Weights of a small transformer language model: biases.
MLP neurons of a small language model. Each row is named by its layer, matrix (down: output weights) and neuron, and shows model dimensions 32-159. Each number is 128 + 24 x the weight over its row's rms, rounded and kept within 0 to 255.
After each neuron's rows, "fires before" lists the tokens most often just after its 100 highest values on Wikipedia text that the model never trained on.

L4.down116 [144 106 193  96 116 127 125 118 140 131 105 148 131 157 141 160 138 135 167 111 126 144 103  87 143 134 115 173 111 134 156 106 151 137  91 157 130  93 134  97 133  98 117 152 126 106 128 134 123 114 110 105 148 164  94 142 133 135 131 128 111  82 122 140 127 137 185 161 143  93 102  99 157 129 156 115 140 143 148 135  73 109 133 135 135 115 114 150 114 115 131 133 157 108  93 112 136 119 112 132  88 122 120  85 144 126 140 138 132  96 147 161 178 137 109 141 184 154 117 127 100 107 105 101 122  97 129 172]
fires before: "\n", "b", "ic", "t", ","

L10.down109 [105 178 123 165 127 124 123 103 105 123 118  94 134 138 116 126 120  70 116 109 145 155 117 165 115 132 124 131 113 102 131 119 152 101  94 133 144 109 137 160 121  82 126  99 138 111 123 171 111 131 113 150 128 128 149 167 119 128 112  96 114 117 114 137 143 123 206 141 121 134 117 131 137 142 115 104 104 154 125 183  75 111 115 165  83 104 124 146 147  57 141 136 114 142 134 139 102 156 128  91 149 188 158 160 144 119 129 156 104 136 115 141 147 123 127 141 127  90 100 130 142 161  88 109 121 115 111 121]
fires before: "1", "6", "2", "7", "3", "5"

L8.down75 [105 128 121 128 125 119 125 136 134 158 122  88 123 114 108 149 130 134 127 152  97  98 143 122 116 140 138 130 128 114 124 187 154 120 157  84 150 143  72 183 148  82 111 146 135 116 142 143 119 113 124  87  99 112 150 113 149 133 121 125 125 101 140 116 172 141 138 159 133 136 153  53 134  94 118 167  69 135  97 147 155 101 136 149 150 149 106 122 197 129 113 109 152 117 182 143 182 138 105 112 146 130 145 135 127  63 126 131 156 116 140 149 127 147 163 112 121 143 121 125 138 158  72 105 110 111 128 134]
fires before: "0", "1", "2", "9", "3", " "

L10.down403 [158  99 134 134 161  89 149 138 157 158 122 169 101 120 165 106 122 139 131 114 111 121 137 145 154 119 132  88 156  96  76 158 104 124  92 161 122 143  87 102 166 108 135 101 123 116 128 154 105 194 135 132  97 137  78 153 115 161 123 109 144 144 121 159  95 140 117 132 142 100 171 128 129 145 132 139  88 107 120  89 115 142 125 132 117 145 164 147 169 147 113 128  90 177  95 154 123 115 141 138 141 148 130 111 120 150 145 151 125 138 132 102  95 122 104 133  96 126 137 122 157 138 144 142  81 123 163 153]
fires before: " |", "0", "9"

L6.down91 [ 85 141 173 156 106 117 141 148 145 137 167  85 120 114 103 131  97 155 146 119  99 115  91  89 145 129 131 128 161 140  58 199 102 113 106  69  76 127 125 121 112 200 106 184 128 129 123 131  97 146 138 125 146 115 142 143 101 101 144 114  86 116 146 174 126 124 121 185 124 121 120 165 121 113 102 123 148 163  90 180 149 147 127 152 127 130 124 174 109 129 150 141 153 116 115  85 117 104 110 111  98 136 137 143 121 140 128 149 124 133 151 132 142 106 129 134 143 105 143 134 122 112 136 155 120 139  97  92]
fires before: " |", "\n"

L9.down12 [106 132  69 160 100 137 186 134 132 103 155 141 103 158  99 128 116 124 125 132 139  62 129 133 123 148 140 136 127 129  95 138 144 129 103 120 143 170 131 120 143 161 154 103 125 138 132 128 117  80 128 134  96 143 160 146 110 126 130 146 155 135 108 163 135 174  37 150 133 126 103 144 127 125 142 117 154 135 114 117 147 102 149 150 159 126 153 128 125 133 131 113 128 114 103 105  89 154 146 140 138 115 172 122 135 180 123 136 101 133 146 111 128 113 148 109 116 133 135 123 140 143  89 150  90  94 142 137]
fires before: " ", "ic"

L9.down304 [162 118  92 123 125 134 180 136 145 102 132 101 112 137  98 122 135 103 130 125 157 113 130 128 135  84 110 122 127 205 143 147 116 161 126 119 115 119 133 117 152 126  92 100 150 137 102 127 115  92  99 133 104 153 147 104 128 129 155 118  98 130 176 127 108 127 194 109 107  83 150  87 121 138 141 162 186 146 139  79 135 145 133  93 118  81 109 147 108 117 123 122 118 132 117 121 126 145 134 121 158 174 103 165 132 113 163 122 107 154 127 140 137 133 167 125 102 126  96 136 138 112 151 163 136 139 115 122]
fires before: "4", "5", "3", "6"

L11.down8 [ 96  94 106 119 158 130 136 127 101 147 135 161 138 134 116 104 154 103 124 125 125 158 106  78 122 129  90 112 101 148  99  98 120 113 167 134 150 106 104 132 147 120 212 123 144 103 154 119 128 137  95 127 140 145  87 112 144 161 112  95  99 140 132 147 131 140  20 128 123 110 159 161 108 165 126 122 137 157  84 127 148  96 139 128 140 126 126 143 128 158 126 156 140 133 114 175 128 124 143 124 152 142  94 145 150 125 105 146 134 137 155 142 153 128 125  69 109 140 115 142 117 118 110 126 135 110 130 157]
fires before: " ", "\n", " —"

L8.down313 [122  96 111 185  75  76  84 120 103 128 136  77 141 127 111 150 144 147  69 131 166 149 156 121 134 140 117 103 126 149 152 119 145  89 123 147 151 128 103 147 170 112 147 136 156 146 162 121 127 117 136 139 162 120  98 105 131 102 127  72 131 126 186 116  99 156 121 137 161 141 140  89 119 155 110  95  91 114 122 164 166 108 161 146 133 153 139 122 123 137 136 107 157 137  95 141 144 138 106 147 139 119 136 192 136 130 137 152 150 101  88 138 132 119 139  96  82 133 138 115 131 108 121 123 146 101 144 113]
fires before: "1", "2", "3", "6", "7"

L4.down188 [150  99 137 130 171 154 107 134  77 107 129 157 135 170 137 118  92 110 140 172  80 143 143 132 120 127 103 173 139 163 146 160 117 125 139 115 150 128 116 148  93 155  83  96 117 135 141 117 137 109 157  52 122 141 141 160 142 118 155 155 114 134  96 122 139 129  87 170 116 117 113 154  74 158 108 138 133 144  81 120 132 135 156 115 126 103 155 131 132 128 140 125 154 135 145  89 105 110 106 103 100 122 144 145 113 120 143 134 124 137 118 151 125 117 130  75 156 134 144 137 138 114 125 144 149 148 120  88]
fires before: " ", "1", " D", " |"

L5.down182 [125 169 121 129 103 163 127 123 112 162 145 156  96 142 163 152 137 141 139  95 120  63  95 135 108 134 130 127 154 150 112 131 101 136 136  79 105 112 125 104 148 132  94 113 151  84 140  80 166 119  98 151 165 118 164 147 154  94 158  87  95 138 101 165 102 138 155 175 130 157 122 107 145 124 156  80 155 150 133 140 146 106 125  89 104 160 101 106 157 129 130  97 144 117 118 118 162 138  95 149  93 145 118 127 104 107 142 139 181 103  97 161 118 144 148 154 155 111  98 122 150 111 110 113 108 124 111 120]
fires before: "\n", "o"

L9.down436 [152  63 167 155 111 101 129 137 160 114  75  78 104 112 125 139 129 146 115  85 134 111 155 113 127 104 126 106 162 131 117 112 116 127 131 112 144 149 153 125 111 137  98 107 156 111 143 159  93 115 122 131 135 162 152 166 112 157 135 117 171 144  94 111 126 165 155 113 115 128 144 143 127 162 127 173 147  92 130 148 149 121 134 164 178 108 130 113 120 122  84 162 116 134 146  94 113 122 117 132  97 129 107  90 137 174 162 100 145 124 121 104 112 127 113  91  98 150  87 142  91  95 114  74 126 173 105 158]
fires before: "0", "1", "9"

L11.down291 [131  99 137 125 125 131 167 139 179 127 151  61 137  67 136 140 133 139 161  91 122  89 120 151  99 126 127 139 113 115 152 166 165 134 145 102 106  97 157  86 139 129  99 143 157 140 135 185  76 100 130 130 129 112 114 146 206 140 108  84 109 135 139  82 144 152 141 152 112 141 156 141 123 120 113 124 137 113 107 117 198 135 126 149 147 127 106  92 120 121 106 108  99 120 126 106 115 142 126 134 137 105 137 108 150  92 118 145 136 117 133 181  93 129 151 141 134 144  90 144 104 109 153 101 138 139 144  97]
fires before: "5", "4", "3", "6"

L12.down253 [142 117 154 144 139 114 164 155 123 146 172 158 129 131 121 135 127 137 104 104 127 142 143 137 122 135 147 150 123 105  71 111 135 130 127 105 105 121 122  97 105 124 121 136 123 142 121 180  92 122 158 138 118 169  95 143 116 159  89 124 142 104 147 150 104 121 163 144 139 140 100 129  76 102 134 129 125 158  97 110 129 129 152 145 123 118 124 133 134 179 136  78  96 151 122 153 119 157  78 189 100 146  95 122  89 125 170 124  91 147 106 128  87 117  93 159  77 147 150 109 123 124 177 136 114 120 152  81]
fires before: " |", " (", ","

L12.down405 [134  98  98 102 109 111 117 112 106 136 106 119 129 136  87 149 151 126 117 141  85 107 149 126 116 117  97 126 119 102 100 124 131 131 187 179 107  99  92 153 115 126 160 174 110 114 153 141 110 118 102  97 122 154 133 123 107 134 121 169 156 124 176 138 131 160  84 135 161 138 103 176 127 104 140 102 107 143 129 119 109 147 103 119 101 163 148 103 117  99 141 122 143 182  89 171 145 177 138 143 103 117 147 173 119 144  62 122 137 143 163 168 141  99  95 136 129 163 110 113 170 144 150 151 116 123 116 146]
fires before: " |", "\n", " the"

L10.down350 [114 125 120 151  96 111 118 171 135  96 117 164 139  99 136 119 139 100 132 106 134 150 148 125 117 111 146 127 128 162 113 144 125  98  99 108 150 111 109 126 159 124  88 146 156 157 163 113 145 147 137 120 130 128 145 123 133 112 133 135 170 161 107 132 158 125 150 128 124  81 219 128 145 136 156 118 136 152  87 144 119 115 140 148 156 103  96 137 103 174  94 108 111  78  82 130 125 106 114 114 117  95  84 134 126 105 121 121 133 170 143 125 141 160 125 105 103 131 125 155 141 144 153 152 149  87 151 131]
fires before: "1", "2", "7", "3", "6"

L3.down418 [ 68 183 149 125 106 119  90 157 110 104 138 146 124 138 194  98 153 132 144 109 115 118 102 173 147 152 114 153 173 160 136 117 131 146 128 132 148  77  91 126 166  87 104 152 110  93  96 103 129 170 153 156 102 147 148 133 147 102 141 113 104 146 107 135 134 133 129 139 113 129 106 109 100 142 157 126  86 109 130 118  96 131 123 147 121 150 102 123 125 106  93  88 136 128  88 155 113 114 104 139  88 126 163  96 128 140 112 118 182 144 142 159 162 183 124 136 135 117 145 111 115 128 142  89 156 104 117 147]
fires before: "\n"

L9.down253 [120 162 117 149 130 128 136 124  98 175 149 139 119 176 115  89 122 153  93  72 142 133 127 107 192 132 164 155 148 111 114  62  78 125 150 154 104  92 134  91 131 109 197 153 138 145 108 119 127 152 160 144 115 125 101 132 147 117 164 113 133  79 130 133 134 113 135 144 151 170 131  82 139 162 112 124 134 107 124 102  80 151 159 133 138 111 157 134  94 125  90 161 143 176 138  83 148 133 119 126 124 108 110  77  95 161 121 147  86 127 124 127 125 112 134 135 139 132 125 113 144 126 130 100 143 139 121 117]
fires before: " |", ",", "–", "9", ")", "8"

L10.down209 [112 124 156 113 130  72 139 120 108 121 131 122 135 150  72 128 139 137 143 102 145 196 140 101 108 132 104  91 120 123  94 115 123 145 120  79 119 147 110 155 138 114 119 122 126 129 156 148 105 133 128 135 147 134 121 123 146 118 121 171 200  99 125 124  99 133 136 158 118 143 140 133 151  98 148 124 100 121 183  99 147 129 155 150 112 130  81 135  90 139 108 139 127 129 105 116 121 143  68 141 147 122 147 128 113 167 160 137 144 119  86 159 191 136 117 117 114 153 141 121 142 130 112 139 180  78 139  78]
fires before: " |", "″", ".", "\n"

L10.down285 [ 89 127 107 153 100 143  78 134 114 139 136 132 107 133 145 131 139 146 135 146  86  61 137 108 102 122 114 143 176 123 100 112 143 111  94 153 123 151 120 138 193 130 116 176 160 124 136 124 110 148 162 107 150 178 115 115 142 116 109  85 103 119  97 108 129 148 146 125 128 173 174 117 129 147 121 130 106 125 102  79 164 111  96 121 175 142 143 131 149  83 118 137 118  97 130 136 164 128 125 124 165 130 156 140 150 127 120 134 135  82 178 128 148 126 122 138 138 103 172 141 130 132 132 138  95  91 121 103]
fires before: "9", "0", "8", "1", "7"

L3.down14 [127 141 169 149 117 145 146 130 116 183  82 170 108 157 159 106  91 110  71 121 156 130 125  68 166 120 126 160 155 113 134 153 117 116 129 139 124 121 119 117 137 107 122 110 172 129 141 101 142 145  97 121 128 108 129  69 163 166 126 129 114 145 166 114  92 147  94 102 130  98 140 105 111 122 118 137 128  95 135 144  81 164 127 141 138 125 129 161 110 141 174  46 115 176 116 136 120 133 140 131 136 143 129 111 142 124 162 178 153 132 116 140 115 117 143 118 118  88 134 131 138 147 144 132 133 109 145 122]
fires before: "s", "\n", "C"

L10.down454 [100 144 123 152 125 140 146 136  98 149 101 155 131 104 131 104 127 165 117 127 122 112 108 112  85 169 145 165 132 162  99 116 129 141 144 133 132 143  91 129 171 139 118 145  89 116 129 160 106 100 134 111 131 129 136 138 117 104 157 126 136 136  89 122 166 132 154 173 115  87 158 167 101 172 135 122 182 100 109 124 160 143 178 128  96 110 133 139 107 147 123 124 132 132 188  93 104 136 120 148 111 148  76 153 143 144 110 129 145 154 128 150 122 151 109 125 129 119 126 140 129 102 123 134 134 112 112 118]
fires before: "0", "1", "2"

L5.down153 [134  83  97  84 160 153 118 135 121 144 148 102 135  87 153 115 118 129  82 123 146 127 138 150 101 112 142 150 108 151 157 109 119  98 129 116 144 101 107 102 156 162 122 114 151 130 161 128 125 135 164 117 148 146 122 133 138  95 102 101 134 173  96  79 149 116  73 146 101 129 180 112 122 135 109 118 118  95 117 140 111 144 162 159 131 165 142 133 122  96  92  93 134 160 121 112 138 110 101 119 166 144 136 102 140 153 172 116 146 131 144 141 177  90  91  91 131 156 126 120 140 105 110 129 142 150 111 150]
fires before: "\n", "-"

L10.down409 [133 151 107 125  82 143 128 172 115 154 186 133 154 172 107 104 122 107 117 125 104 118 130 159 121 128 135 164 129 129 110 126 151 144 164 142 140 109  78 177 173 173 154 130 167 148 131 117 135  96 171 106 137 136  86 112 124 110 154 147 108 118  91 133 107 129 103 163 134 145 147 130 138 146 147 118 121 153 126 127 134 135 145 111 112  90 130 125 114 121  77 160 160 140 102  89 147 151 128 152 108 115 108  94 133 145 129 150 129  87  92 124  94 106 138 143  89  74 116 137 151 118 143 127 104 149 109 147]
fires before: " "

L6.down95 [119 152 143 164 127 113 167 136 161 133 120 103  93  92 116 119 125 168 121 162  98 155 101 151 131 184 108 117 116 111 107 137 105 132  89 150 115  97 155 144 105 123 137 161 153 127 112 145 136 134 174 102 105 120 123 151 132 170 143  90 125 110 148 149 163 127 120  88 136 119 116 136 119 118 132  93 130 143 124  63 132 128 137 124  98 181 131 132  86  83 137 121 127 122 155 160 140 163 148 103 138 121 122 140 131 142  77 151 158 102 121 133 169  80  99 169 126 149 120 102 108 144 114 147 128 171 119  94]
fires before: "0", " |"

L6.down150 [153 115 192 110 121 147  82 121 142  90 133 105 129 146 132 115 123 129 106 145 139 130  92 112 127 118 149 175 130 128 125 146 115 110 166 165 131 118  85 119  96 103 112  89  97 124 146 157 153 157 173 125 111 100 110 115 139 178  98 109 140 139 145 128 107 121 136 137 126 155 141 138 142 133 134 103  74  97 147 157  80 127 108 130 163 175 168 143 154 150 164 140 125 109 172 122 117 104 117 105 132 136 114  92  87 111 125 120 133 146  50 129 132 108 151 128 119 136 104 127 140 137 131 149 142 134 104 106]
fires before: "s", "t"

L4.down386 [143 124 148 121 132 141 121 155 124 156 154 146 123 172 125 111 118 134 107  69 151 117 100 152 101  99 108 153 116 114 125 130 101 165 106 135 158 152 115 114 130 104 145 119 103 151 157  91 125 124 115 174  85 171 116 103 145  96 154 145 116 120  98 122  49 123 138 125 133 124 117 112 144 143 115  92 145 135 152 180 137  89 110 174 139 101 100 102 116 125 158 116 109 166 116 104 165 155 150 190 140  91 157 137 111 144 150 141 179 119 121 175 134 135 102 105 128 128  91  93 115 171 124 125 134 129 125 150]
fires before: "\n", " |"

L9.down332 [169 112 124 130 109 166 153 140  77 125 111 143 154 124 112 125 138 122 139 160 169 146  93  97 143 120 181 136 114  73  75 160 158 131 122 137 149 147 101 181 128 130 167 105 146 135 112 151 127 157 109 126 143 125 107 112 167  93 107  66 142 128 133 118  78 125 102 147 107 120 150 134 122 168  84 119 117 113 125 143 121 130 123 106 134  70 160 169 115 100 147  93 129 145 148 124 119 100 150 114 143 109 135 126 143 151 110 126 127  86 114 127 113 154 121  86 112 121 137 126 128 137 114 164 167 135  80 133]
fires before: "0", " ", "2", "5", "6", "7"

L5.down370 [108 141 133 105 183 138  71 156 120 141 136  92 138 126 108  55  59  97 146 134 120 152 129 144 149 122 133 137 117 131 103 150 134 113  87 108 145 125 132 125 135 147 164 107 118 129  99 133 161 109 138 131 141 149 124 104 151  71 102 167 149 170  91 139 144  96 158 164 155 112 173 145 130 139 156 142 148 110 106 100 153 137 105 119 108  95  98 111 117 145 128 180 116 145 128  89 141 114 131 117  99 125 135 128 120  95 116 144 129 109 118 121 103 100  96 145 121 101 184 124 100  90 112 164 128 137 134 136]
fires before: " |", " ", "0"

L10.down411 [113 133 112 158  76 140 125 122 122 145 147 135 122 116 169 119 120 145 138 104 168 144  92 135 101  85 144  97  79 108 157 141 116 119 147 146 144 142 129 106 112 158 149 142 119 109 139 148 158 130 123 120 120 135 131 118 115 128 129 127  98 170 172 148 105 126 217  99 100 127 174  98 102 110 100  81 135 121 126 125  86 181 113 118 120 147 180 174 125 125 132 111  86 144 122 130 141  84 139 107 111 157 123 122 113 137 132 102  74 128 111 140 119 128 147 144 120 146 127 139 126 137 165 123 175 125 156 171]
fires before: "6", "7", "5", "8"

L11.down327 [111 139 123 149 153 201 151 109 157 107 124 171 132 114 102 139 131 112 128 179 124 122 117 154 146 135 156 136 127 113 117 168 151 141 159 124 127 117 144 104  63 134 113 112 130 104 124 104 162  91 100 113 155 113 126 154 116 154 123 134 145 147 136 102 101 111  36 126 105 128 112 121 106 136 210 141 129  83 114 161 113 123 108 144 109 113 116 112  89 156  97 114 136 110 122 149 117 157 143 162 138 139 125 128 107 136 150 155 106 117  96 153 130 108 120 115 114 109 138 178 105 114  98 122 119 116 119 154]
fires before: "2", "p", "ped", "3"

L12.down150 [125 125 125  98 142 143 108 113 125 121 158 129  87 125 165 113 159 105 128 149  80 134 116 147  90 137 125 124 121 118 107 160 144 154 143 127 149 127 125 169 132 132 122  99 123 113 120 102 144 149  76 125 132 127 149 114 193 107 138 134 129 128 175  81 127 117  69 161 130 151 133 138 147 146 143 144 116 129 135 166 146  81 147 186 103 133 161 149 143  82 121 114 123 108 129 127 128 148 107  71 128 116 101 179 119 116 110  76 142 110 142 141 131  79 146 119 132 169 117 157 104 134  95 124 144 144 121  85]
fires before: " |", "\n", "s", "==", "N", "ript"

L12.down104 [121 119  87 138  94 147 125  88 125 133 124  92 179 125 143 162 117 126 136 108 163 129 128 120 107 166 127  61  99 156 148 146 130 120 136 118 130 123 123 108 116 124 132  88 123 137  92 156  96 134 146 119 121 123 144 134 131 170 101  81 150 102 148 127 113 174 138  78 140 129 156 126 143 149 141 118 146 151 127 108 116 167 117 151 165 141 174 151 132 214 105 128  77  80 133 108 135 111 134 166 141 120 140 133 127  93  86 122  99 119 111 106 151 109 139 154 151 168 121 158 145 128 140 116 104 125 142 120]
fires before: "6", "5", "7", "ay", "4"

L12.down145 [150 134 142 122 131 128 159 155 174 111 127  62 134 118 151  99 111  99  98 175 144 144 137 109 146 105 131 131 118 120 105 129 146 141 132 151 114 146 123  69  97 156  98 127  71  81 158 101 140 129 161 114 105 146 117 150 122 196 127 147 132 155 143 172 130 105 169 132 119 100 123 158 141 171 137 109 107 117 109 113 109 107 117 115  98 115 133 126 142 132 114 137 109 158 110 102  97 142 138 123 121 117 126 115 100 137 138  98 191 135  92  63 100 132 114 100 112 118 115 142 133 148  99 107 167 135 124 157]
fires before: "0", "9"

L9.down242 [143 102 114 143 149 147  60 126 102  96 144 124 133  80 159 144 130 129 145 128 169 143 129 161 160 118 183 132 103 153 147 163  97 144  86 109 188 168  98  93 144 137 132 123 165 155 143 101 161 121 114 122 134 131 125 112 155  99 144 116 134 121 137 123  66 111  41 112 107 121 114 167 167 130 124 165  97 134 146 159 130 116 118 143 116 116 143 130 121 121 113 124 120 103 146  72 121 129 121 172 142 105 111 146 120 108 136 113 132 146 125 145 112  87 160 118 101 146 120 140 107 129 103 121 111 151 123 146]
fires before: "\n", "1", "4", "5", "7"

L3.down407 [131 155 110 206 117  88  97 132  97 129 107  70 107 180 115  84 136 109 132 119 128  86 115 106 150 166 107 131 141 116  93 140 104  87 128  94 122 135 141 131 162 101 100 151 120 111 128 147 104 104 108 153 119  85 122 159 166 123 165 146 122 125 143 144 148 162 168 147 137 136 112 150 144 124 183  97 116 140 148  94 121 136 128 122 118  97 146  96 146 163 128 150 103 139 108 134 122 155 143 151 134 126 146 168 165 147 149 148  83 103 117 118 156 126 146  87 146 119 132  98  74 127 158 146 137 124 132 146]
fires before: "\n", "-", " the", " ", "2", "1"

L3.down393 [119 163 130 111 139 136 100 118 115  96 107 156 155 106 159 116 137 129 123 158 165 141 152 150 144 171 160 128 161 151 158  87 102  73 158 152 150  80  92  94 152  93 152 150 117  58 138 124 157 151 145 101 108 108 102 133 119  78 133  87 181 139 145 158 163 142 128 123 128 106 135 123 116  95 142  85 120 113 129 117  93  85 101 123 148 150  96 126 141 125 147 111 133 132 113 117 121 112 131 154 127 108 150 114 121 122 132 153 163 131 102 117 188 142 132 130 136 139 154 112 131 165 150 104 112 121  83 126]
fires before: "\n"

L8.down293 [122 147 145 120 116 117 142 117 133 171 124 138 128 119 142  99 132 114  91 175 141 143 150 141 117 120 132 105 113  88 114 107 120 146 162 107 149 134 124 113 141 154 136  91  72  96 138 146 121 142 115 130 121  75 108 131 124 139  73 172  95 121  99 132 163 151 118 166 132 139 143 155 125 125 138 145 119 110 124  86 162  68 148 139 190 102 143 157  83 100 184 159 143 120  95 151 115 145  99 156 139 132 130 102 119 133 115 138  86 139 150 147 130 145 136 102 125  88 127 119 171 158  91 124 104 158 127 126]
fires before: " ", ":", " (", "or"

L12.down162 [111 107  85 143 118 112 120  96 129 110 142 134 153 168 121 124 125 133 107  64 154 118 169 101 122 154 113 155 139  85 109 160 135 148 108 152 183 111 134 153 162 111  82  99 108 132 126 118 151  95  70 119 121 116 113 121 137 160 118 126 179  90 138 152 136 151 101 154  98 150 130 105 115 138 142 136 135 163 117 100 173 136 122 125 114 114 139 121 140 155 147 131 173 119 106 119 171 152 175 149 132 145  79 176 122 111 116 154 133 145 111 123 137 122 114 153 136 165 121 158 169 161 139 159 146 143  88 116]
fires before: "2", "1", "3", "6", "ier"

L5.down460 [ 92 121 106 107 116 107 111 137 106 146 114 124 166 146 147 167 124 150 125 137 123 133 122 151 117 144 155 168 172 144 139 123 124 132 137 133 137  75 132  77 166 153 138  76 131 166  93 170 163 146 133 149 116  85 145 111 101 125 131 133 117 128 115 103 155  99  80  98  67 103 104 102 144 110 138 152 160 115  87 120 162 117 142 123  80 116 163 148 113 147 110 125 129 141 131 110 146 101 132 129 101 131 143 122 144 151 122 114 122 111 110 136 150 119  87 144 128  88 149 110 148 110  99 107 101 166 171 137]
fires before: " "

L11.down484 [145 120 160 100  82 130 111 112 134 153 132 126 162 112 107 115 107 147 116 142  91 114 125 130 115 136 115 138 169 107 127 109 143  92 151  95  82  88 111 122 147  96 133 129 161 121 142 125  86 103 125 125 184 133 105 140 126 161 165 140 141 144 132 125 156 145 185 106 145 119 100 152 125 127 116 110 125 138 133 108 121 130 142 108 127 142 145 100 143  30  87 137 152  98 147 140 174 145  99 127 117 140 114 113 155 157 145 129 116 103 172 130 172 141 140 157 101 110 139 120 112 146 109  87 156 107 107 154]
fires before: "0", "1", "2"

L8.down61 [160 135 109 107 125 111 129 146 125 131 167 103 135  95 148 102 122 150 117 105 128 158 111 125 110 126 164  45 116 127 139  93 150 116 164 122 133  64 130 126 139 118 183 114 127 127 115 156 155 121 174 149 154 135  89 116 126 166 149 119 115  89 134 160 144 117 170 170  99  90 180 138 123 131 133 108 148 125 123 124 143  90 149 156  94 143 139 144 172 114 107  96 112 154 165  89  91 126 131 132 116 109 112 132 129  74 127 117 108  95 173  73 141 124 132  95 144 140 140 107  91 140  97 119 121 145 135 184]
fires before: "1", "0", "2", " |"

L11.down110 [161 106 141 148  97 153 107 143 155 110 134 168 146 112 140 126 115 107 151 146 124 135 118 120 131 124 135 169 126 132 120 200 134 128 101 154 147 106 116 116 106 161  92 102 119 153 117 156 105 131 121 109 116 140 141 148 132 106 120 151 119 166 131  98 129 167  67 115 152 126 127 112 126 128 145 144 130 145 114 169  82 136 122 125 104 119 116 139 121 156 125  96 144  78 159 122 130 121 111 123 135 150 118 174 141 122 124 115 150 123  65 152 116  97 130 132 158 148  94 135 134 108 116 130  90 129 112 122]
fires before: "7", "6", "5", "4"

L12.down195 [136 114 123 111 131 126 143 127 174 119 144 121 120 123 117 152 154  91 166 127 104 135  66 116 140 116 150  93 122  85 172 132 105 112  76 122 111 127 140 152 128 139 160 106 126 131 132 125 134 136 145 109 131 133 167 147 122 130 139 142  79 145 157  95 144 131 191 123 131 112 115 130 120 111 151 144 155 133 145 106 154 121 102 120 139  96  72  86  87 154 147 112  93 143 106 152 120 138 142 114  91 117  85 134 165  61 156 140  98 107 120 129 148 147 144 145 121 126  85 110 138 149 150 169 124  91 106 131]
fires before: "2", "1", "3", "0", "4"

L4.down206 [ 95 139 156  92 121 167 103 134 105 149 159 154  94 131 112 113 104 142 108 126  86 120 139 112 122 125 120 102 119 139 146 184 138 138 138  99 166 130 142 120 127 126 112 128 193  98 128  97  66  93  98 129 154 122 136 136 149 144 118 127 143 169 143 118 120 136 109 163  89 121 111 100  92 136 138 163 124 149  74 172 103 120 115 153 155 113 154 126 136 145 101 129 142 102 167 132 164 115 149 139 113  90 127 122 128 103  94 174 165  94 124 127 173 102 152 105 174 113 121 101 137 101 104 107 128 122 116  97]
fires before: "1", "2", "#", "ana", "."

L11.down178 [136 113  87 136 145 128 103 106 164 158 110  86 147 155 142 113  95 174 125  92 144 143 137 134  91 110 114 130 171 120 132 137 146 166 168  75 122 111  81 118 137 120 108 151 134 103 145 141 140 100 129 105 110 143 162 146 106 181 104 145 105 154 128  85 133 140 109 146 105 123 135 131  66 151 138 114 118 110  70 180 141 103 109 127 138 112 123 108 127 139 137 115 123  94  82  90 166 152 148 176 112 114  97 121 128 134 121 147 143 177 111  95 121 120  98 152 141 132 154 149 114 174 144 132 114 122 103 116]
fires before: "1", "2", "3", "0", "6", "4"

L5.down440 [127 102 172 103 108 166 132 106 153 116 139 119 173 128 179 101 116 148 123 127 121 160 130 125  90 112 142 114 102 152 114 119  97 155 153 123 120  88 136  72 117 111 147 140 124 132 127 137 118 127 105 179 125  97 178 119 110 119 124 127 159 165 113  90 131 152  67 118 112 126 166 157 176 138  91 168  95 168 124 133 100 136 125 170 125 140 152 104  96 136  80 116 100 146 108 145  84 156  97 132 111 125 138 108 123 133 110 147 141 152 147 152 126 115 157 134 134 181 117 127 147 128 139 149 105 170 128 150]
fires before: "\n", "=="